Weights of a small transformer language model: vocabulary 3761.
MLP neurons of a small language model. Each row is named by its layer, matrix (down: output weights) and neuron, and shows model dimensions 128-191. Each number is 128 + 24 x the weight over its row's rms, rounded and kept within 0 to 255.
After each neuron's rows, "fires before" lists the tokens most often just after its 100 highest values on Wikipedia text that the model never trained on. A number after a token or word is its count.

L3.down1339 [156 182 154 110 123 121 116 127 126 128 140  97 138 107 107 151 145 145 136  69 149 136 152 145  74 109 139 105 117 106 137 136 114 102 138 134 148 149 106 189 121 167 108 158 122 162 113 120 138 159 115  91 121  88 125 137 157 152 148 104 109 124 112 159]
fires before: "4" 16, "2" 14, "3" 13, "5" 11, "0" 10, "6" 9

L9.down1352 [ 84 159 133 128  95 123 134 126 114 117 108 109 124 114 106 142  79 106 176 149 138 151 154 146  91 137 150 173 108 116  99 103 146 153 131 143 116 155 140 159 106 170 125 149 123 108 163 105 124 118 144 106 123 101 125 103 159 161 109 143 133 152 107 114]
fires before: "ing" 19, "ed" 9, "or" 9, "aces" 5, "at" 4, "atform" 4

L9.down1515 [156  83 162 143 133 152 175 134 160 132 133  90 136 123 147 112 158 180  97 162 152 120 168 121 112 100 123  92 145 105 111 129  94 158 126 124 141 147  95 126 132 163 158  93 116  98 152 146  77 120 147 172  98 141 104 142 108 144 129 121 127 150 167 125]
fires before: "\"" 30, "}" 15, ")" 13, "]" 9, "'" 4

L7.down461 [ 94 135 156 141  83 129 105  85 120 120 115 105 134  80 141 168 156 145 114 141 123 116 130  74 124 138 108 108  95  89  88 153 108 136 112 102 138 127  86 140 115 114 142  92 138 164  97 119 126 113 168 157 103 108 146  87  92 141 154  91 128 124 167 131]
fires before: " by" 15, " to" 13, " in" 11, " with" 6, " on" 6

L3.down413 [ 98 159 161  86 161 137 117 114 157 156 131 113 120 119 123 138 114 103 129 133 181 121 135 117  88 165 148 113 100 136 125 135 141 142 140 157 158 141 131 147 117  97 157 116 129 168 131 139  84 132 100 122  83 180 120 165 123 121 105 124 146 159 116 116]
fires before: "==" 18, "=" 14, ":" 12, "===" 12, "|" 4

L9.down673 [119 103 117 145 116 126 123 164 185 130  87 172 132  99 109 135 100  91 131 119 131 116 119 110 114 141 131 139 148 131 124 153 141 161 108 133 113 159 150 141 157 110 141 175 145 151 179 132 118 118 126 135 134 118 148 123 124 115 107  89 104 121 101 125]
fires before: ":" 61, " by" 17

L9.down696 [121 131 113 127 170 106 117 138 113 135 108 160 158 135 148 140 160 117 149 115 143 153 116  79  97 115 116 157 122 103 119 105 101 135  98 151 123 126 137 112 132  96 168 115 119 122 117 111 162 115 139 109 117 109 113 136 171  76 116 150 154 110  97 140]
fires before: "|" 28, "2" 11, "4" 8, "7" 7, "1" 6

L9.down528 [ 85 124 153 122 164 152 128 163  86 129 145 115 124 132  89 150 125 144 107 141 110 131 128 142 166 119  86 121 152 112  92 145 129 123 139 116 132 146 156 164 106 168  85 184 109 104 132 137 132 116 159 137  94 145 103 104 147 169 113 156 140 127 142 141]
fires before: "m" 25, "00" 19, " +" 10, " " 7, " −" 7, "30" 5

L9.down456 [ 87 122 135 165 139 153 129 127 139 144  99 124 141 176 151 114 140 123 154 111 118 153 101 128 128 125 126 135  98 123 115 142 125 142 110 124  91 110 132 179 127 116 117 138 115 144 133 125 124 136 116 134 157 161 112 108 122 135 116 126 120 146  86  91]
fires before: " " 88

L9.down487 [112 118 178 106  69  99 103 116 154 100 159 181 133 123 166 140 137 136 103 115  96 142 158 102 153 111 103  78 152 158 125 178 117 172 121 145 142 118 142  95 121 134  61 164  86 130 160 114 166  96 114  93 149  89 140 169 134 114 108 142 115  97 131 157]
fires before: " a" 26, " the" 16, " one" 4, " an" 4

L9.down946 [135  84 127 162 106  93 182 170 147 134 117 138 138 127 130 118 135 116 136 103 120 139  91 150 110  90  73  93 155 111 138 136 147 129 145 118 125 125 127 163 103 130 136 178 113 152 133 127 101 103 158 131 157 131 142 137  93 161 147 156 113  88 158 106]
fires before: " " 52

L9.down22 [141 162 103 118 108 112 116 130 102 118 130 162 144  96 159  91 141 152 116 111 140 147 117 134 121 102 113 108  85 158 149 102 145 127 163 127 107 137 170 147  87 116 135 126 140 175  75 145 125 110 150 143 152 101 138 107  78 129 137 131 161 125 147 105]
fires before: " (" 67, ")" 8, ")\n" 5

L9.down1076 [113 156 172 126 115 104 150 131 127 156 141 145 126 100 160 156 146 102 136 138 157 143 145 137 149 116 105 105 113 108 121 161 125 101 133 105 149 132 117 127 111 156 176 115  99 135 133 121 156  77 117 119 129 110 136 141 145 116 175 102 161 126 136 101]
fires before: " by" 56, " with" 6

L3.down62 [154 113 106 141 101 134 139 151 103  99 118 151 130 133  91  88 100 146 156 130 140 159 142 147 109 166 111 104  70 102 162 131 126 123 140 136 106 118  80 140 125 138 119 123 115 154 137 125  92 116 132 124 144 138 119 134 119 121  98 152 120 115 108  93]
fires before: " |" 33, " (" 22, " |\n" 8, " m" 5, "%" 5, " million" 4

L9.down970 [113 134 110 140 138 146 152 138 111 114  83 150 168 116 135  83 157 144 143  80 111 116 168 117 133 165 186  89 125 127 122 152 137 114 129 150 135 120  88 128 122 144 128  91 130 145 120 100 119 120 158 124 103 128  83 127 135 175 157 120 138 116  76 141]
fires before: " " 86, " list" 4

L7.down775 [123 146 114 126 138 132 149 121 123 113 131 115 170 123 120 122 156 196 112 136 108 117 157 138 108 135 147 129 145 137  98 140 131  93 136 124 145 143 123 146 108  95  92 136 109 115 136  87 135 155 146 147 106 123 149 141  97 147 127 146 135  92 143 140]
fires before: "–" 51, " |" 6, "," 4

L9.down1485 [162 106 117 150 123 134  90 142 103 122  94 114 153 119  86 154 109 157 144 147 111  98 109 161  88 136  61 125 127 148 129 129 133 147  62 140 138 159 158 116  99  83 112 112 131 109 119 150 115 132 164 124 147 125  89 189 138  89 107 105 164 139 112  98]
fires before: " the" 50

L9.down587 [136 103 138 143 141 114 182 115 117 124 155 132 118 104 140 144 131  75 132  94 130 126 114 142  72 127 146 125 130 111 150  98 182 118 164 137 158 146 113 133 128 173  98 154  87 131 112 158 139 116 133 130  92  98 117 122 123 131  97 141 123  98 111 114]
fires before: " " 25, " |\n" 20, " E" 5, "pisode" 4

L9.down564 [149 119 122 144 141 126 117 179 130 136 161 133 125 143  73 131 144 157 130 100 141 118 136  91 125 135 182 105 150 123 145  97 166 114  95 136 108 133 136 114 149 118 111 130 137 143  86 153  73 130 142 107 106 160 151 165 114 117 109 161 150 113  99 134]
fires before: " the" 18, " a" 16, "pite" 7, " with" 6, " their" 4

L9.down751 [136  87 150 152 144 130 131 167 105 126 121  81 137 108 127 153 146 156 144 108 105 142 145 141 139 139 104  78 118 138 145 155 132 147 131 129 138 118 122 167  88  95 170 125 151 105 184 155 152 150 122  89 115 125 151 120 134 171 124  98 133 124 131 110]
fires before: "–" 40, ":" 5, " games" 4, "0" 4, "1" 4

L9.down31 [116 125 149 108 127 114 130 122 128 141 118 120  80 165 137 133 131 133 109 152 115 133  89  56 138 139 117  89 117 144  90 132 129 130 130 117 149 122 123 123 157 116 145 162 104 143 154 129 146 116 116 131 141 155 156 114  63 146 111 124 165 126 136  84]
fires before: " " 61, " the" 15

L9.down728 [140 111 120  85 167 131  79 161 129 137 106 122 154 158 158 105 125 157 123 104 163  93 113 126 176 132 133 111 123 133 122  96 118 155 159 134 112 123 109 134 124 125 155 152 159 135  76 120 101 113 111 130 115  74 108 125 122 135 109 147 149 136 115 121]
fires before: " |" 33, " Win" 11, "oss" 10, " L" 7, " (" 4

L7.down1246 [149 140 151 116 116 117 125 127 105 113 140 138 122 105 132 109 143 149 113  85  75  94 145 133 193 129 138 149 129 140  96 119 118 120 172 121 117 154 110  91 152 116 119 103 138 171 115 153 150 158 132 140 120  94 142 169 125 107 177 118 181 114 115 144]
fires before: "," 84

L3.down497 [136 150 135 131  94 114 158  75 140 128 164 143 159 155 141 115 134 100 116 115 123  98 137 132  99 128 136 113  95 143 100 155 124 116 133 119  98 128 182 196 149 169 159 147 124 152 121 136  85 131 118 186 166 109 125 155 122  96 143 134 102 105 146 128]
fires before: "202" 18, "201" 16, "200" 11, "17" 6, "198" 4

L9.down897 [117 124 139 141 134 113 166 141 115 100 155 141 111 114 136 116 144 143 154 131 109  93 151 117 118 118 100 137 120 148 153 124 127 152 164 103  94 181 124 139 110  98 135 156 117 119 111 148  94 100 159  92 111 131 142 148 128 112 163 125  78 122 138 163]
fires before: "," 66, " and" 16, "\n" 5, ";" 4

L9.down1083 [119 134 140  90 141 115  87 120 147 169 128 108 105 141 152 150 110 134  83  92 125 130 127 114 142 144 136  89  79 112 115 114 118 100 133 151  90 105 128 108 109 123 103 148 160  93 189 134  53 105 162 125 137 176 167 158 132  80 154  97 143 106 138 118]
fires before: "," 29, "." 19, ".\n\n" 10, " and" 8

L9.down565 [146 109 144 154 152 110 152 152 129 126 132 117 117 146 145  98 136 140  71 136 144 134  81  92 139  85 123 122 137 101 149 133 141 130 133 135 109 130 108 122 115 154 111 140 148 141 163 132 150 149 142 102 105 167 113 160  77 123 149 128 116 155 114 101]
fires before: "==\n" 51, "==\n\n" 12, "===\n" 8, " and" 6, "===\n\n" 5